{"n_layer": 9, "d_model": 640, "n_head": 10, "n_kv_head": 10, "head_dim": 64, "d_mlp": 2560, "vocab_size": 50257, "activation": "gelu", "norm": "layernorm", "norm_place": "pre", "norm_eps": 1e-05, "positions": "alibi", "qk_norm": false, "attn_scale": 0.125, "bias": "all", "tie_embeddings": true, "parallel_block": false, "init": "uniform", "init_std_qkv": 0.0195, "init_std_o": 0.00459, "init_std_up": 0.0195, "init_std_down": 0.00459, "optimizer": "muon_variant", "lr": 0.00143, "lr_mult_o": 4.0, "lr_mult_up": 0.669, "lr_mult_down": 2.0, "beta1": 0.95, "lr_head": 0.00399, "grad_clip": 2.0, "warmup_steps": 200, "schedule": "wsd", "decay_fraction": 0.883, "decay_shape": "linear", "final_lr_fraction": 0.0, "batch_tokens": 131072, "seq_len": 1024, "doc_mask": true, "train_tokens": 611500000, "steps": 4666, "dataset": "wikipedia_en"}
MLP neurons of a small language model. Each row is named by its layer, matrix (up: input weights) and neuron, and shows model dimensions 416-479. Each number is 200 + 20 x the weight over its row's rms, rounded and kept within 0 to 999.
After each neuron's rows, "fires on" lists the tokens most often at its 100 highest values on Wikipedia text that the model never trained on.

L4.up1871,173,209,185,198,173,201,204,212,181,222,216,193,192,232,191,191,189,185,212,168,223,201,204,222,213,209,193,213,196,180,166,222,204,228,232,185,227,179,147,192,193,215,221,200,187,203,213,216,226,208,220,234,182,189,196,217,188,215,187,211,221,220,175,221
fires on: " |", " by", "|", "/", "-"

L4.up917,203,215,167,218,200,167,170,205,218,203,203,236,206,210,202,225,196,191,201,199,154,194,206,215,161,217,176,243,233,187,192,203,192,183,182,213,197,229,187,208,214,214,209,213,194,152,196,225,195,194,215,250,234,172,203,193,192,232,224,226,214,210,232,216
fires on: " ", " one", "J"

L4.up1336,190,202,198,220,203,205,183,220,232,227,212,188,169,225,215,180,195,242,203,211,169,198,199,196,193,220,210,206,196,192,209,188,199,168,201,219,188,198,196,206,184,182,214,202,194,212,211,194,219,159,179,205,207,171,186,220,160,180,190,202,236,178,149,206
fires on: " |", " at", ":", " with", " of", " to"

L4.up417,175,181,219,174,187,215,199,225,228,202,198,218,167,205,227,210,169,193,162,213,183,208,184,215,207,184,197,208,203,190,185,211,212,205,201,221,160,203,232,205,216,202,212,188,175,208,172,184,204,220,216,214,195,197,153,169,175,176,193,213,207,185,193,206
fires on: " ", "0", "4", "'"

L4.up2533,216,184,198,222,203,208,189,183,200,189,208,191,170,223,223,211,200,194,192,169,181,192,172,202,204,195,190,221,177,205,223,187,190,214,197,165,215,213,200,203,192,209,176,221,214,180,212,154,199,153,205,197,214,216,188,167,206,201,253,183,189,193,205,201
fires on: " |", " in", ":", ",", ")", "."

L4.up481,170,216,185,232,218,250,223,185,188,168,236,188,206,229,203,211,205,188,209,188,165,206,180,200,206,192,218,206,185,231,235,205,210,208,199,210,182,180,186,183,189,214,192,199,257,208,172,214,187,190,167,197,158,198,197,175,222,209,187,215,188,202,226,170
fires on: "\n", ":", " (", "1", " p"

L4.up1953,198,216,186,195,224,216,203,194,215,202,199,203,220,195,187,191,206,198,210,232,189,218,199,199,164,212,209,187,211,224,198,216,182,220,206,201,191,189,216,205,203,243,194,206,201,223,219,168,251,175,231,182,186,193,191,224,194,193,183,191,198,197,215,202
fires on: " and", " the", ".", ",", " a"

L4.up903,204,178,208,212,204,167,170,255,212,212,201,221,194,188,175,193,186,193,229,199,189,206,216,228,194,205,213,166,186,205,214,186,202,212,201,232,223,165,172,165,219,213,176,193,173,188,199,220,181,205,210,164,202,205,167,182,175,199,189,209,180,228,208,215
fires on: ",", "."

L4.up230,203,189,194,197,236,198,216,201,222,231,181,219,213,212,233,167,222,208,208,202,203,205,207,205,217,182,201,208,202,189,225,211,216,185,204,196,231,209,184,190,205,162,191,182,193,157,169,207,214,228,226,197,206,163,195,211,151,223,185,253,187,178,198,219
fires on: "\n", " |", " when"

L4.up1826,192,220,198,232,215,214,206,222,218,183,214,216,198,224,202,205,198,210,222,202,225,156,214,203,243,173,185,196,210,240,176,203,226,198,232,186,182,189,202,213,190,208,186,192,202,212,213,171,192,233,133,203,220,207,169,170,241,174,206,195,207,198,217,200
fires on: " =", "\n", " |", "==", "==="

L4.up267,205,207,157,206,234,221,211,206,232,209,178,212,206,192,221,225,190,184,187,180,216,207,191,203,181,204,195,213,206,199,168,207,201,197,193,199,197,200,202,209,176,221,233,231,189,187,196,205,206,140,229,186,193,197,216,226,245,186,187,221,188,179,232,200
fires on: ")", " |", "|---|---|---|---|---|", "|---|---|---|---|", " ===", ","

L4.up1240,196,216,175,206,238,173,164,233,192,195,183,188,175,231,201,189,202,248,208,189,196,200,220,229,185,210,159,188,150,182,203,221,197,208,265,172,208,186,220,202,207,198,186,207,206,196,208,204,243,194,149,206,189,221,205,220,182,230,203,228,185,218,174,198
fires on: " ", ";", " Episode", " K", " V"

L4.up605,207,167,177,232,189,165,212,202,205,230,201,170,203,231,181,214,192,224,210,241,182,199,195,189,199,183,193,193,185,236,184,194,189,215,201,182,210,203,223,189,177,163,223,199,224,188,199,161,204,193,186,173,197,178,189,242,204,171,173,213,213,201,187,196
fires on: " the", ",", " his", "the", " to"

L4.up670,182,198,229,203,234,201,188,201,189,185,213,168,191,192,213,197,194,173,210,210,192,189,216,213,221,173,192,201,194,185,178,223,192,180,198,207,175,214,183,218,172,175,180,223,187,190,173,210,214,203,171,205,220,204,204,195,209,158,222,198,204,200,197,181
fires on: " |", " and", "\n", ","

L4.up1313,176,184,202,188,208,198,193,215,192,180,210,207,226,205,197,215,208,196,210,211,186,176,222,201,200,180,211,245,205,202,207,238,197,247,243,205,196,199,224,205,192,192,182,195,242,189,222,197,223,237,211,182,237,225,196,212,197,219,197,209,217,165,211,229
fires on: "1", "2", "0", "9", "8", "3"

L4.up503,213,177,215,214,192,198,216,171,189,188,185,222,211,206,211,219,136,181,200,176,214,166,195,182,200,227,184,164,187,216,164,228,247,195,206,150,177,224,174,173,215,188,198,207,211,182,199,240,217,180,234,212,208,204,219,225,186,212,215,181,251,169,240,190
fires on: ".", "1", " his", "0", "5"

L4.up2556,221,194,181,196,168,224,234,220,219,199,204,192,185,187,222,215,180,196,206,199,208,219,199,202,212,224,227,175,187,232,211,190,204,153,224,219,224,212,200,210,223,196,237,199,172,186,190,192,183,228,207,206,230,196,215,176,177,223,197,238,237,216,177,167
fires on: " R", " F", "R", " W", "s", " m"

L4.up2402,208,203,208,235,207,201,185,211,217,187,236,180,228,236,186,199,231,201,192,216,202,182,204,194,195,212,216,180,194,184,208,222,240,220,188,184,228,168,193,206,207,183,194,222,204,191,188,210,221,214,193,225,237,216,177,198,187,145,192,169,241,173,201,181
fires on: "\n", "===", "==", " |", " ==", " ==="

L4.up562,195,205,196,221,201,209,252,204,191,206,189,199,209,173,193,188,215,205,227,233,226,226,223,225,179,188,197,165,221,198,244,214,240,229,211,215,197,199,224,220,208,241,218,203,203,188,219,233,198,192,250,190,201,187,237,186,202,191,201,227,189,203,180,210
fires on: " |", " ", "–", "0", " who"

L4.up1691,225,234,209,209,254,215,202,160,204,206,200,189,202,216,229,204,159,190,210,227,192,187,194,247,198,216,200,217,195,194,152,185,196,213,203,165,184,195,215,150,214,191,168,162,197,189,183,184,192,166,203,209,188,244,192,210,188,211,230,200,210,211,192,209
fires on: ",", ":", " de"

L4.up2027,174,202,168,216,203,225,186,222,175,235,192,190,223,191,209,184,202,180,159,218,219,205,168,195,210,223,161,198,189,208,195,232,178,215,201,238,189,185,207,157,206,230,189,186,212,201,212,229,156,198,189,239,227,200,210,185,217,167,212,230,189,214,189,199
fires on: " of", "|", "1", " one", " |"

L4.up1874,156,197,204,206,202,247,202,175,174,209,195,177,210,204,210,189,217,205,173,208,193,220,210,214,186,225,227,191,195,225,185,215,170,184,239,207,233,175,242,204,178,181,213,198,194,205,210,227,193,224,186,221,206,191,198,193,161,173,207,240,190,165,200,131
fires on: " W", " Sh", " Los", " (", " February", " R"

L4.up1968,204,194,183,224,183,204,184,228,177,226,178,222,239,221,173,160,238,212,195,172,191,228,154,211,193,165,229,173,218,219,158,201,234,184,220,176,205,170,196,214,224,227,210,195,203,216,237,162,173,236,156,205,215,203,190,184,199,180,161,174,194,203,212,219
fires on: " ", "1", "0", " ("

L4.up2419,198,210,181,166,179,163,174,156,198,196,179,206,225,205,205,229,225,181,217,197,194,235,180,186,217,203,193,205,159,204,157,230,207,185,247,176,200,214,199,186,154,200,203,222,205,166,208,226,208,193,206,213,199,216,169,186,208,207,216,176,187,230,233,236
fires on: ".", " Master", " Director"

L4.up915,210,147,225,213,183,178,262,206,183,169,244,216,188,180,207,211,171,209,212,232,218,199,185,187,237,192,217,182,182,235,225,207,194,222,183,191,190,204,207,214,180,187,177,223,232,207,203,205,186,174,183,199,226,203,195,198,196,197,232,222,148,214,220,207
fires on: ".", "',", ":", " (", "\"", " |"

L4.up2012,204,217,232,183,196,211,193,209,215,231,232,184,181,212,209,194,195,191,205,224,178,167,206,180,204,212,229,195,194,236,214,208,212,212,172,202,177,165,204,168,163,220,206,202,223,206,230,191,153,185,233,198,192,190,185,209,181,217,202,187,198,199,182,201
fires on: " |", " to", " de", " with", " la", " i"

L4.up2079,183,186,180,210,234,175,204,226,229,176,185,198,198,229,193,207,198,233,194,192,185,212,170,162,175,177,217,231,202,197,196,228,198,231,175,191,184,228,193,242,192,219,187,186,220,178,200,164,213,156,210,197,211,183,210,249,231,198,197,205,222,193,190,191
fires on: ",", " or", " –"

L4.up1850,216,184,200,161,231,210,194,190,214,204,190,188,183,177,191,181,189,208,199,208,187,210,226,164,214,216,182,211,197,180,175,191,169,177,243,203,183,221,174,221,202,218,233,227,205,195,220,205,193,192,193,209,225,211,223,176,195,197,203,219,194,182,205,157
fires on: " on", "2", " as", " |", " from"

L4.up2307,195,203,215,201,179,170,174,244,208,182,193,210,224,194,202,202,208,178,168,216,178,185,212,199,179,213,214,207,210,236,174,225,169,213,168,200,175,203,210,199,206,259,190,246,181,169,195,183,189,241,221,202,204,243,218,208,190,196,171,187,220,165,213,200
fires on: " and", ",", " "

L4.up1883,177,199,292,210,223,180,215,204,219,175,210,232,193,183,194,215,221,186,192,194,214,198,202,199,160,185,198,220,189,185,174,189,228,209,200,198,186,211,204,196,212,182,195,203,209,226,175,225,218,247,201,200,196,206,245,236,198,204,200,216,202,155,177,169
fires on: " with", " for", " on", " in", "===", " has"

L4.up977,162,197,177,193,193,231,198,211,201,228,196,209,142,238,199,216,225,170,192,199,191,234,193,209,202,230,204,203,191,225,180,196,175,200,226,196,216,201,187,200,208,205,243,192,220,177,204,187,219,222,198,160,214,165,194,195,197,185,217,222,231,193,211,153
fires on: " of", "1", " to", " it", " among", "3"

L4.up1300,188,199,196,237,170,190,201,204,246,208,176,190,172,215,201,227,222,170,199,219,221,200,198,173,191,179,207,191,202,217,195,224,216,199,232,208,208,193,192,192,181,198,200,234,213,184,176,199,192,196,194,186,194,212,188,219,181,168,218,180,208,201,203,192
fires on: " |", "\n", " in", " to"

L4.up64,195,189,182,203,183,212,207,183,247,187,177,196,196,205,204,222,201,198,188,183,232,207,214,202,197,203,215,173,207,179,241,195,221,168,184,223,235,228,200,191,220,223,207,193,203,158,220,186,222,206,214,204,201,201,190,192,168,169,206,237,220,211,232,182
fires on: ";", ",", " that", " |", " -"

L4.up169,180,205,216,197,175,219,210,230,186,222,190,199,224,245,180,173,187,191,189,174,221,192,162,169,255,194,214,208,225,236,181,216,191,189,226,229,216,188,196,217,179,220,204,176,185,204,191,169,185,206,197,189,240,191,196,170,182,163,195,192,216,228,191,209
fires on: " ", " (", "1", ",", " of", " making"

L4.up2460,197,212,175,203,210,215,248,177,197,218,185,210,199,197,200,175,200,212,215,200,228,175,194,200,192,215,203,168,210,189,187,210,181,216,224,200,235,232,206,239,200,205,212,193,201,206,229,239,189,224,169,208,229,199,214,194,209,218,192,181,209,196,181,199
fires on: " |", " ", ";", " and", " Association", "-"

L4.up2492,205,181,189,209,217,247,218,213,214,218,204,206,194,222,200,195,167,199,180,217,220,188,164,200,200,235,184,218,194,202,249,194,217,221,168,214,190,203,197,218,197,216,162,207,231,162,214,206,217,164,193,189,165,222,170,217,205,192,190,183,156,162,212,207
fires on: " United", " U", " Air", " Red"

L4.up2104,202,210,164,163,237,205,209,184,223,201,189,227,200,231,207,189,199,205,215,190,226,180,200,172,188,196,246,220,201,186,215,201,192,153,191,213,189,196,206,200,170,201,207,222,192,158,211,223,243,174,198,189,224,191,198,207,199,205,222,207,209,217,172,202
fires on: ".", " |", ":", "°", "4"

L4.up686,229,186,207,164,233,213,186,187,174,243,219,187,204,225,172,199,197,212,196,220,196,154,212,165,191,201,193,187,189,233,188,206,212,233,244,193,215,149,247,163,228,194,189,226,222,210,166,202,226,161,200,184,168,181,256,230,213,177,247,182,219,190,186,201
fires on: " |"

L4.up434,192,202,190,200,185,223,191,207,237,194,216,154,196,228,205,209,204,176,220,181,183,196,183,169,223,175,209,224,183,221,209,237,219,226,163,186,174,212,201,206,208,206,200,209,231,195,192,214,182,205,183,228,185,182,203,175,217,204,219,214,216,192,181,170
fires on: " ", "1", " that", ":", " a"

L4.up93,179,194,222,196,193,194,194,204,211,208,188,221,180,182,195,213,235,228,161,211,211,200,177,215,220,181,164,186,194,215,233,213,184,218,223,198,179,191,225,183,199,173,176,237,196,198,154,199,200,216,214,220,211,219,208,177,187,188,220,231,170,193,202,161
fires on: " in", " on", "2", " In", " the", "In"

L4.up2236,186,211,270,205,189,207,190,200,202,194,219,200,224,176,181,191,176,203,197,206,178,190,180,230,187,212,232,200,220,186,235,189,204,194,228,214,193,194,200,178,238,207,217,230,175,202,167,199,198,213,191,177,208,194,177,188,196,176,188,204,227,190,189,209
fires on: ",", " United", " New"

L4.up1525,204,207,184,153,198,197,243,190,215,193,170,218,186,173,197,213,211,193,149,217,233,199,238,203,207,163,210,205,193,183,196,216,202,184,181,199,207,221,172,189,205,195,217,220,203,196,215,215,209,238,181,244,188,223,197,199,194,210,215,188,154,176,189,207
fires on: "1", "th", " ", " not", "b"

L4.up2513,191,174,167,203,188,192,178,193,218,207,196,177,208,185,203,228,169,168,221,175,183,213,198,165,200,183,167,203,182,216,179,237,170,197,227,218,166,221,215,206,218,201,164,224,189,214,218,191,176,213,175,183,149,236,205,221,199,209,196,198,206,205,234,186
fires on: " a", " an", " another", " ", " this"

L4.up2448,184,180,212,199,191,188,191,203,209,195,188,185,204,208,235,187,190,204,230,178,155,214,228,182,183,183,190,205,219,186,187,189,167,206,212,190,185,180,198,221,235,159,193,219,217,236,192,179,180,187,228,194,182,193,204,210,169,237,185,209,185,204,247,179
fires on: " ", "0", "s"

L4.up1774,202,176,235,199,190,204,192,212,183,214,195,227,178,218,243,206,209,206,202,253,230,226,148,231,184,150,201,234,218,200,217,214,219,199,197,220,201,191,161,219,173,218,188,157,207,174,190,196,219,222,222,187,209,193,211,216,191,204,214,198,201,205,182,182
fires on: ",", " ", " March", "4", "3", "5"

L4.up242,211,216,197,207,195,207,180,204,202,238,232,150,191,201,193,202,228,183,166,222,218,213,186,200,182,189,220,186,197,191,222,231,195,205,177,196,190,188,208,180,212,207,187,231,212,198,239,191,193,226,201,188,151,189,203,187,198,165,205,213,209,199,190,216
fires on: " |", " f"

L4.up1927,204,172,199,226,182,180,157,205,192,189,200,178,195,179,241,235,200,217,174,210,194,210,190,218,209,179,212,199,203,200,201,258,203,192,209,175,215,190,223,200,178,218,216,198,202,179,191,205,186,184,215,258,196,198,188,210,173,242,202,178,196,226,242,183
fires on: " ", "1", "ama"

L4.up1001,181,177,170,197,192,166,203,201,215,187,212,190,211,196,202,186,217,210,222,172,199,184,218,210,192,178,214,210,224,178,177,202,146,223,193,162,216,215,231,173,193,219,199,215,244,176,197,188,195,215,200,203,226,199,192,167,185,212,186,214,196,221,224,241
fires on: ",", ".", " and", "'", "stream"

L4.up1418,196,183,207,179,177,177,153,200,192,228,201,183,232,188,208,170,191,192,204,235,202,203,207,221,221,182,206,181,223,242,181,224,199,179,213,187,201,224,214,205,199,189,212,180,169,215,182,218,191,164,208,186,179,187,202,177,181,186,224,183,170,215,205,214
fires on: " of", ","

L4.up1845,172,196,213,201,211,182,224,175,163,188,198,242,178,223,222,205,195,166,159,192,192,171,180,224,172,193,254,214,201,190,183,185,195,203,220,193,203,225,186,181,213,208,208,212,189,189,206,195,177,215,160,194,232,179,202,183,208,158,216,181,208,218,209,200
fires on: " of", ",", " and", " in", ";"

L4.up943,234,198,173,209,243,203,195,188,198,182,224,180,160,222,245,209,197,188,226,200,190,205,195,248,211,200,202,162,172,189,170,195,183,149,240,201,168,201,233,217,212,196,223,203,209,189,193,232,193,181,181,236,219,175,221,207,188,197,231,231,185,168,210,205
fires on: " |", ":", " (", ","

L4.up2388,187,192,201,193,214,163,212,223,175,224,153,228,193,212,228,233,201,234,188,195,203,189,222,225,198,220,202,218,193,226,193,220,174,195,198,204,242,207,180,248,204,230,162,176,228,209,184,182,185,198,178,200,192,201,211,160,171,175,248,176,176,181,266,182
fires on: " by", " every", " By", " over"

L4.up345,166,189,220,230,238,216,245,206,225,207,224,169,185,159,194,179,220,217,172,205,213,235,181,174,225,176,235,199,197,214,173,233,191,188,247,175,167,161,204,216,213,195,221,192,230,224,191,188,210,203,268,211,189,199,195,164,173,225,212,229,206,230,229,186
fires on: "-", ".", "3", " ", "2", "0"

L4.up1809,208,206,245,200,194,212,178,200,169,185,214,215,189,151,178,182,184,192,198,195,211,211,212,201,231,205,195,184,188,157,220,202,201,208,227,208,187,216,154,189,201,227,169,178,185,221,220,202,220,240,200,220,234,195,239,226,211,187,231,208,201,162,182,154
fires on: " ", ")", "3", "1", "9"

L4.up9,207,189,219,191,217,223,227,208,228,193,171,219,170,210,223,214,203,185,221,201,189,181,164,208,185,170,170,195,199,181,208,167,184,196,217,197,169,217,192,212,178,183,211,182,209,220,204,196,183,175,206,230,234,174,175,169,168,180,224,219,200,176,202,240
fires on: ".", " |", " Brendan", ")."

L4.up1814,168,206,214,198,189,182,175,180,210,221,206,226,209,206,216,247,209,194,225,239,203,228,191,211,237,211,218,132,175,218,190,223,221,201,216,169,205,174,209,152,186,191,215,211,184,161,184,239,237,198,224,179,229,210,222,194,177,163,215,165,195,194,188,157
fires on: " L", "1", ".", " p", " m", "0"

L4.up1392,209,202,191,185,176,208,166,177,220,180,198,207,178,214,193,187,189,190,188,202,198,216,210,148,192,182,184,214,172,198,215,187,199,205,204,224,208,189,197,186,182,213,179,222,198,217,190,236,224,175,162,232,214,184,211,206,182,197,224,200,218,163,210,178
fires on: " |", " on", " from", " include", " are"

L4.up550,175,221,208,189,210,210,200,173,226,190,191,164,201,184,187,186,211,194,211,206,161,186,231,200,160,158,189,207,177,194,238,229,215,211,197,202,191,226,210,190,236,218,174,178,217,214,205,197,166,198,215,193,212,184,186,207,206,168,182,175,216,211,234,205
fires on: " ", "1", "2", " American"

L4.up704,179,187,216,229,248,179,207,200,199,198,228,221,193,243,214,151,181,223,194,188,244,200,173,216,181,219,192,190,203,227,201,216,199,185,208,197,200,221,199,185,221,191,146,204,214,155,189,195,203,189,200,168,177,173,194,214,222,186,202,212,189,194,218,182
fires on: "\n", "8", ",", ";", " |"

L4.up998,198,199,167,196,232,181,184,200,224,209,228,207,231,236,221,206,211,231,230,208,201,198,191,217,224,206,193,208,215,181,187,238,191,204,148,194,198,224,213,229,201,187,215,185,170,176,183,204,212,179,188,208,181,206,197,202,207,185,185,186,190,203,187,209
fires on: ".", ","

L4.up2045,181,208,190,234,221,237,202,235,189,175,164,185,213,218,214,200,193,186,229,219,159,228,198,190,235,182,197,202,191,185,219,182,196,183,236,212,212,177,222,232,197,190,213,169,179,218,218,208,181,173,181,240,204,190,225,195,189,181,180,165,204,188,170,200
fires on: " the", " of", " The", ","

L4.up1239,183,226,180,198,207,214,200,212,183,204,208,198,223,201,170,195,207,185,161,193,193,221,204,200,220,205,198,161,201,210,213,212,180,198,194,195,221,209,219,232,199,220,205,195,236,208,186,216,226,194,169,212,177,199,164,192,195,198,211,204,210,187,175,203
fires on: "\n", "K", " “", "H", "ak", " K"

L4.up2123,214,196,190,226,216,164,215,217,202,228,221,193,208,233,177,164,215,186,200,189,198,173,217,193,195,209,223,194,172,217,195,207,222,220,223,193,179,198,194,205,209,201,189,188,188,223,193,242,214,226,199,201,161,186,205,199,200,203,217,228,174,210,196,187
fires on: " |", " (", "."

L4.up2364,221,218,237,189,166,168,199,209,235,202,166,222,203,184,177,192,180,195,220,213,171,192,210,202,215,163,204,204,200,207,181,197,218,225,194,199,190,221,209,228,194,192,195,205,221,208,162,196,225,207,172,219,212,204,204,161,211,199,210,207,203,204,206,148
fires on: "2", ".", " ", ",", "5", "1"

L4.up1490,190,197,230,205,237,211,201,217,228,206,231,208,204,220,191,195,198,245,199,178,189,184,190,212,187,213,146,216,191,196,212,201,215,187,180,172,174,215,208,208,217,216,186,200,199,171,213,228,194,192,175,198,196,193,209,232,158,184,214,190,192,203,210,226
fires on: " |", "-", " \"", ":", "|"

L4.up2101,181,217,213,202,209,219,193,197,204,170,204,209,227,172,243,218,218,212,210,236,201,202,208,228,207,208,206,175,192,177,193,206,214,211,196,188,201,214,172,205,221,196,207,160,195,215,186,226,249,160,193,209,187,213,233,234,205,207,194,186,193,187,195,199
fires on: "-", "\n", " de", " al", " Al", " Abdul"

L4.up49,227,175,183,170,195,177,182,193,245,188,219,217,197,218,207,225,209,177,216,212,164,224,249,203,192,197,191,216,210,179,171,198,200,217,251,202,179,196,186,196,199,221,177,202,189,203,244,217,195,225,205,231,220,222,207,196,196,198,215,190,192,182,178,184
fires on: " |", ",", " by", ":"

L4.up953,193,208,208,208,191,168,172,201,204,174,182,210,238,221,228,214,201,209,179,228,219,179,240,246,209,217,213,190,213,218,194,230,219,189,211,244,220,197,210,182,184,185,217,167,189,196,179,151,178,220,189,197,185,227,200,221,186,193,215,187,193,181,212,170
fires on: ")", " ", " of", " at", " |"

L4.up1142,176,204,213,197,194,217,208,189,212,189,189,218,184,208,197,208,211,200,192,190,166,213,194,200,194,214,191,218,194,185,200,212,171,209,203,191,177,240,196,212,195,184,168,192,205,191,182,173,200,210,209,209,230,192,206,221,211,171,165,204,210,206,215,204
fires on: "1", "2", " ", " of", "8"

L4.up816,194,185,196,211,189,186,207,211,203,176,178,196,201,230,195,192,204,193,218,195,177,174,222,182,188,169,223,195,178,179,213,219,221,182,205,185,151,207,210,208,174,217,192,189,209,209,175,190,219,215,209,193,172,205,202,177,192,204,172,184,206,171,192,205
fires on: "5", "4", "2", "6", "7", "0"

L4.up1693,220,193,226,213,226,194,212,218,205,193,217,208,224,188,208,199,215,162,203,214,151,191,207,179,194,213,211,219,196,188,172,208,219,219,219,153,185,198,217,174,184,202,191,187,221,178,208,220,192,222,219,201,192,188,221,206,203,221,199,208,187,205,224,203
fires on: ",", " by", " a", " of", " any"

L4.up277,175,207,170,239,158,175,200,224,207,186,211,218,215,215,196,242,217,218,228,187,186,216,210,168,213,205,189,223,168,206,192,254,191,216,191,171,173,224,175,196,188,215,209,195,228,173,234,228,212,195,183,177,218,225,182,230,192,209,168,191,236,198,178,189
fires on: ".", " |", " as", " –", "-"

L4.up1831,179,198,189,189,203,222,204,189,195,182,226,187,222,205,193,222,208,197,221,242,195,194,245,184,211,207,167,186,221,164,216,206,236,172,192,204,205,181,203,203,240,184,169,196,190,203,176,196,222,217,219,218,165,202,210,221,204,195,166,202,180,200,169,187
fires on: "-", "\n", "\"", " \"", " =", " $"

L4.up2376,209,220,218,163,204,212,222,160,207,180,209,185,181,197,236,211,204,183,181,181,201,157,203,184,199,188,191,202,229,180,210,210,215,201,194,210,217,218,195,210,200,199,217,194,202,219,232,212,199,183,171,205,173,212,208,222,199,187,225,151,170,199,220,186
fires on: " the", "-", " (", ","

L4.up1374,171,173,186,192,193,205,213,193,179,184,206,211,196,158,198,207,176,217,185,228,189,202,178,228,190,202,240,197,172,177,234,233,192,186,193,203,204,224,198,185,234,228,189,239,187,205,211,182,226,195,213,197,203,217,216,207,192,174,226,239,204,215,160,192
fires on: "-", "\n", " (", " "

L4.up403,198,194,204,212,216,182,199,200,213,199,202,228,178,205,197,208,205,188,246,219,178,191,204,229,184,217,157,196,185,195,156,177,165,209,185,207,179,192,187,234,239,199,207,183,186,207,218,185,227,205,219,235,179,181,219,236,206,218,194,212,215,211,212,189
fires on: ".", "9", " |", "4", "0", "5"

L4.up1732,186,169,213,195,183,177,229,190,218,224,185,190,170,190,178,186,216,180,183,190,197,200,221,199,215,193,185,216,181,187,223,190,220,196,194,173,180,171,193,247,192,212,179,179,190,215,205,239,156,197,215,195,196,188,192,190,211,247,202,225,179,203,199,194
fires on: "S", "g", "s", " |"

L4.up353,198,190,201,191,179,207,183,173,176,205,198,186,186,204,191,193,200,190,183,213,197,199,231,193,202,188,217,182,186,199,214,210,183,194,189,176,192,219,212,213,211,214,209,195,232,202,172,215,188,237,207,194,205,187,200,199,211,144,209,235,156,214,203,185
fires on: "\n", " |", "|", " ", ",", "a"

L4.up2109,223,172,183,204,198,202,219,218,205,233,185,192,207,200,185,193,203,195,149,208,181,232,195,251,214,182,189,207,201,214,197,207,157,195,167,200,195,203,216,192,180,165,189,180,199,206,199,200,207,205,193,232,203,184,169,227,189,222,236,184,165,195,215,210
fires on: "'", " ", " his", "-", "s", " her"

L4.up275,191,223,182,198,180,169,188,181,197,178,178,235,216,196,197,194,196,177,200,228,200,193,230,219,227,199,240,199,205,195,196,185,224,199,182,202,196,181,211,205,209,235,211,216,196,193,175,204,173,198,191,205,173,189,190,185,218,195,191,168,190,179,225,172
fires on: "0", " ", "9", " —;", ";", "1"